Weights of a small GPT-style language model, trained from scratch on English Wikipedia: 24 layers.
MLP neurons of a small language model. Each row is named by its layer, matrix (gate and up: input weights) and neuron, and shows model dimensions 16-143. Each number is 128 + 32 x the weight over its row's rms, rounded and kept within 0 to 255. Numbers have three digits each. A neuron's up and down rows have the sign that makes its largest values positive.
After each neuron's rows, "fires on" lists the tokens most often at its 100 highest values on Wikipedia text that the model never trained on.

L12.gate797:155100156137084146147095149150129105114141141065130145178140183173108147144080098134074106108146078152244106141177100083158136133055108169124160092163142103109122134119163127106167083143139164179102152077140102127180114106194126134114084109141129110085124153102129115127108099169117145134151079085149153077133152176135152161097090161121134104169149078167108082083144119165163133134129
L12.up797:170117137114158110103100144115131132117196126146127054150109097107171081160122111159118115093183074135146129153119095148127118118107162080078136147125161106108069110134162123108096172118091128183100115133116183131114161109119055153129134000099117173128136167120119175144130081144104109145175129147206068145146191146180101159157113178180151124140150171036130143161146119080137174105127
fires on: " in", " received", " "

L15.gate565:112094084136132106156126139155147099084152153130092170120140121223120126133160146148086122119103062139157156084110092118135182126147116127100110106150124115125114147159116154144061136168108146121134124135117110171121093128123177094088179166106112107145119128160114147081125136123117088138138169105123138112139094148143137099173121065123141136166091063168139114092164138165140162080129
L15.up565:058140092181068203141088126135148093072132169115090101135129119087100115202175175127117125125184122116210116133113109152104123130123110113057113117100143115168089116153139150117103127163096171101120144114084093143130139136152119123108116179116080114134134120176104162116155109079111133106148162116150157104085130140077121167115058089095182192157089098158141148111132138131158127144029
fires on: ",", " F", " R", "F", "a", " d"

L21.gate726:097111156099112112134105131042119135133149113191137124066129082167168145138134080057138119139044154103135042123144134117094120131159072145136119119165170088112140169176135111157148147148057130109166140088174133149115097140162207094095123091121148110135100110082137138149066178100132145121076111104086117160103124142109118101133133058126152194135077118087162151137137102150104148133154
L21.up726:117116094106170098128179173164093097164098166176115106133108149104116125158099143124121143143067126112113093112132193124105130157106117087124179147066101122053132134137205145135157133093136112138089182093087097106077112123131101104153134096127136108157081102145166140074172125132143160121112089153133137137178148130090109056179198156119117079114141088078044120177120148188155153122093
fires on: ".", " and", " "

L12.gate747:098150095180104087125102077160159088150169080154135128164125153107079174117118118114079093123174106134150140141093148073189125102106114140156107159090099108146047211125127076113072113152125069132108130043128113139084137090125144100153159056118100169098116157125138174134173138138107166054169174157137162172184091114075150141094114107108188122100131095146145127139085166136107132138119
L12.up747:178135062185119081099103093139126129138108139081149103133126154082101081082179191145101109098092169176108176157100142106153147128111188160126133135132107152105070117118188119176129036128158089135091098114150077170051130091197168097125130098118160176064087165120141122159160178128093153113144101089168137134127127118140098164123171103148135110122142145128188100143123156092101186127119
fires on: " ", "\n", " in", ",", "\n\n"

L19.gate750:108151078098156140087161094059170146118116181064142197160163142091139181142115115136218086196133152115108154203112179104101136115188100150202106176135132090097115103105148113140102120135116141118157198154122119163053143141154154113100120189121164141166166118129121124100150192086181104119134161105181119153132155113134148092088164128191149154111166132141145095136132099095097112135099
L19.up750:122118142161126119099074094110139159146151163114180115141157169135129126171114134121135171160141132150174096153115164115103140128191195130164121111123125088082079123107158147135129104097130092096103136110150189162114125146173105095107117122164093114128176148106117108110094120105149155124174073070175106156165108141153141132175118148157128092112112204132130077105126157092114164197104
fires on: " St", " New", " H", " Al", " Ed", " L"

L21.gate1046:196149123161166076124126105111081064135133095129098132142104111114149133157111137113149155174136195144130127094087124146138080088135117093112118133115183121065145152054147109145101126122099166144129146146116123086162097141156142088138164174098092166140104080150117128128137111147154199106157159162068107173206236131165165171216186173124151145104138102206102157182106105128131123108160
L21.up1046:109107145115110104100104088115119145195147144134111129164133154145084212070154172066101139127167108149137152170138173122114080143095106086155169128111117094107157124062144161142182121100152079072149097161077090077137095127126042099178090144152163124091124105127128190142080133098129160125101105143128109159147072117142124105122153180173185121197134081138136164099164091099123150152101
fires on: ".", " (", ":", "(", " –", "-"

L21.gate865:104147123055108147124150136144147235149117121115177162130137164107131094083135112099130131172193205134081145171130114143132137101087130108177146123116158136136060187109121151100126103193111093135165156145032087060170111169144159075152165109127107119158112161114146109159089127148157162066099155159111148142165125113094150138143133072127153134172111093143132160108135119185174151105145
L21.up865:073153068152187117179049106128109086067076116152173128138139169115103127098134161120110123136082104142101127149136176163081120117093153131112134133155148104070190134116164108189121087087127161138141142182152078145075142114102139125099188097091126151158132157115114144156140127175175076123175138152079153123117165137131129126205132139114123077163144119049097123160094151137130150216133
fires on: " ", ",", ".", "19"

L19.gate874:115104148131090088139145158080130089154136117110083161098077145095080215177125127189104101111152060162145107105132194118069124105094140081140113113149143105147117119122123140103111125192136134138090160076111117126150093125105055109110102151114119081184135136096187165145132109180114190128122093136118127128118098095150174134131079141136114070064125116082154076137121116194123146080101
L19.up874:091092190143149124122173158140152160149194163113113134097119153094174147192110102172165153069114127193094144165109140127139107079091112164120163174089108159098021146141180089080090113181146202120096145094060133103106157142175075137090116093078154172142112073142134118190087157113153134150141095068176167173114059164094109146105130169153139119083135131093091127139098145195097133095156
fires on: " ", " ("

L21.gate1021:173110118093079147168174114078168114125126115166154142120144138117135143135193116102124144113099120138165165163116152132120124173112099154097168143102172115131138135177119195124041186167140093075117135160134131179103123113122091135082131106145103107173158158143136182142096131086114131115176181150129091163141061134141109124174064065104134158136067188147155143101140158134176123166162
L21.up1021:112108142126086172126137147127069157172094139150157123104127139147159153115139187121168129113065095176165089168150158082170173120125147190157091103160086110064138111141104104075094146135136092184112090140080170172122103133107133131146048100153134134149110074163132165126055126113137180185150113141116098133098073171159097119138124079109162169193119128158192146104120126103132149150187
fires on: " ", "'s", " t", "20", " g", " sk"

L19.gate511:099146177099154099099154121104095168094054130107106123134065116175130101152111094164116110114047121165163100079116175073107134146092146124075107190081086130118144077040138134102066185086206139144122194136132130158091194149104112133135131123103150152109161100126086139098162112151130106116161101139102131132113142162088086120200168106194134172136138178175141118153153130150160101138124
L19.up511:142139058102164168093092159153205101092119124138199101175112181186162163123151163105133137051203107085151152057162103144159104155153188090100125125190124144119111140138135181162175104151147105120183090174081093149127140068054097108156173169074133094184179139175142100173103163132162162135157159147089155159159106109123114122090157119100071190128153164125174110152107118134116146099111
fires on: " ", " D", " f", " Rud", " T"

L15.gate616:142143133122149106096112188104108096153129195146082123124116042173099163134197109160110196145174131150224162067105128101116153133129108109115124120156177158041054097131135201175085136136101169137141175081130112105099165062139216109171107108117124150150123123117093120132148099169113116126162132132104149089139155146122109105171089083135159138131184164114120138149160122110159146096142
L15.up616:115074151172133130162070102182159086151108117120140146121076108115146162128168165123040196115115165104148095135142141147129094151115182074113097115094133153187118193112122129102061078164195132158190122094138104132108129077112134133119162186178118142042146171138077153128129138159179176076169143108162127133156122122124113157163126125141118144122097125107151134135104125121069151068074
fires on: ".", ",", " American", " Sam", " John", " "

L13.gate202:153101103118092153117114150124142143113107105167151163093171140178102154180117180136175145090160135175157125161091180139095134094110120112179038160124199170067103155149116135081123146126117178061144131106078125154137171068114143108131113159103096077155093097144090153149135131191111069125151148167130113157078104114173158089134121090136191142132112123138123107131152097149135134060191
L13.up202:108068060097169111119076085122120131070119160145132154097117105102099101116170168044122095124129145179115093154149090143168128134099158156124155145156091027169067169118143085158159164100111138093103119059172128127137036109127088138122111171124176090131079084100160163104102124117128149144141105137118146110069070127185114137134120100118089101130140161128157159138151103138135138118110
fires on: " to", " studied", " in", " began", " started", " on"

L19.gate52:127140133133177106138033082116169118130089120152060074086099075121093159132134158092100187137166166190160076090126094114149154116140114088187122174135126179080133078114158124136116144161127138149104132147112096130126130115129202195140099095063139173164163088080108076163119112191165115162081083098152155133154139083137167112153100189128109108152145128152108102157137078138120176201076
L19.up52:081091063122137119112136132136135072137092150128171157108060151183116124101136127119110139095106105192192134083121124175159093119149152129106159103130119092137096082188140129155090149170074109144177139123180164100090120068144130174105109113146106179117184089103119113124076131149091136135088173127071151183112106099156131174095135084158143067138171141123116088135146192085112156137131
fires on: " (", "\n", " ", ",", " |", "20"

L12.gate822:109127109115151196144082131127107075095167127136148140157118143074116188120129129132184095096090184121164112173121095091164117128137158183126104107172128156115087141065087107173151120102102114071157063099133121157125083102110093164125138161129108068122100040136143115094135104120155146109087097156167178087118213116130131107132155148139159095088152134095086084154163150112125144178043
L12.up822:097125177094175143057102176115166160089222153123123144164166083121137134126166126107079195142126115082180157091134128086161141138144106203147120138112100160127096215191114097064136130146120102157121051160099080162138105150120146176132156160133138123185122130164101117140082112120134123071124128145148133155162157201101113169073182101102149122081143105132100130082073125074115113087039
fires on: " as", "as"

L12.gate1245:128153091180084140156105152125131158102131134120128141087164125134168113160072111123128060119140175147166097207127110101146107100177141187105169145127176154108116141138147071109142112132144138164157131082129103103165128128116124079091113151099175091151126163085147173114139102099144136140112150099128153140138111130078117161142177121196142099089084164115163086155239122109132164105090
L12.up1245:069120164161145105128094127164116127093149107137134132120159110171124182151173143091162127189120145119128128195132164120172125178199142111080147110158104118139090171124105155099114115105115153117096119130166147195136124106144130123103162167051135088176087131160099138155113122137223109164067186130110109167153128142148101138144166162144069127063125132093073166074118070091075133104111
fires on: " as"

L15.gate1010:167137169097112145156159146178177094099121135126107124127175100159173148112138120128131097106131085185127146131182123151102160099030115115095127171177176151096144073095127138098085090083130100156099132097100132112180110104106081149112113125108113135127082132128129134148111137081132109077147176140148098144136130155121122089143073121156058090094147105106181176132193066125126103116109
L15.up1010:156129115098186117210071142140186070128149062121215103126127142170192136106141120125102157106160142145111139049169116113136158105119115150143142145153060082124126115139097146121137121157096094146132129126110116193118129152155143124145126172102093134114148124128142147134120139148162210141141159161122139177154090223148126166126098127177155243107103119111214174167171146152118117115088
fires on: " t", " T", " ", " pl", "–", "ama"

L12.gate743:093161057127129112162074138127101104117131144198106153098098139145182120104135053126111123112147087150127105118131100190138188088119115154139109098175143100177128158167164124174088119119187114131155129154143136096118099109157121157076169069071146107150156117182102153127122125126152125127116129120135095072156113132127123103119127104157144136086095077129127114129161091204147180153149
L12.up743:146148126103127090124083103089132129106126121179113144089161118146148109119112159110067086097091169132111193082109123182185181150079124121099074122111132124139040159158090148124153191124140108126134112179055128131101130081045117119133110117091142097117160097134144148150139100147117134106201148162093097145122190129107156092119127136126129138109087181114170084108162183062112175087093
fires on: ",", " g", " \"", " F", "antry"

L19.gate1314:114110145148159128159069102085111143096102079166041108143103147080122091160098133129190117146118124131164126109115131173097145120172130115115062134109093152137157118155123112155082090090102072127133170162047073079126087207119153107119138157105154125159100174121109092076123124137133140167044118165094091078161095118137126110131166106172129143079156095181125097145106183135083145105123
L19.up1314:123158072120112109128072119148091101145142094104173224148104094108093130082178134093143118118082100093129164113174136121124146133079147124176129119101096156094130132107095107104108095191179094162130126167154150072184123141109065105156171125145121176147162096092092199161049170092151151103139102093126152158165087134152161120174184113128116111150148105158160091121168164158118092104135
fires on: ".", ":", ".\n\n", " "

L21.gate197:131137130066140142144159172118096175122165139097075138152110096100136173136071112101154134150169142144076158163078166130108103073088186113132102108139160177211142112141127125130083131144094088157164186132145066193179114165130165116093048135091142140123097158110149137120075164142119217140114094092109166133132068144153133106155133112119063124079190158139107105106133058083099091167102
L21.up197:090168103125127126146171183179197084175083136083126147117111114085097174154157072108131148095126072145109151064125100093146194100129157144176093161160134134112142094145112052089056167066108098160087161129093117096105185131124149156117148148078138116127083177129110171147107167149127063141138122149168168101118135194148091111066117139084125118120184161080098123161136157142081131116125
fires on: " ", " $"

L21.gate1090:128103098151101152115180118047166154159134104134095126144130119087138178196127143109126129136195136188145151160125126132105128136103144195151156109153156087193060165142139160158116162165065155086169102138105131142174200127153054103184136117069182174167095131148108171126110167133150103150077128146119152162115093124151141129207149104158164164156151138116117123104176163171153204092109
L21.up1090:102080081181087147146076135087199114145149073145167120128123146176149079119119138099144176119200087146144138143174152101121159092112126146137108151146122107217087073115161127126078053203122121116112219166084120098149124176156111097136125112065100186184137127176139156121078135124125184172127086096156129160156106123114089151111131083112108126102092137138137107157089166209135138097169
fires on: " "

L19.gate154:179098137107103173111140146053105098194110169125128143134075138144125138155170116132063162139154144125065157150140153110115134083162110148074167067143105108085157154136135147172088086173103127121187175112119076117174092157108081140160073129098119104175106093115128207133120120148145119151150079121128095126129114093138157125155055143115141108158169150129131090084056154132149138157122
L19.up154:110153142078150131138122141175095143105056130120140108170090157144172196092122162159164074059163163100128092112160103131150190119105137129068131115156047073187144135155109062190150104138127062169130113185096177117127141153128207211117100097095109120160096110128077162134148100140116118132091130102156101129098120125143177157134121109186138101159083188132083111113098170101093119117161
fires on: " ", "20", "–", " mut", "-"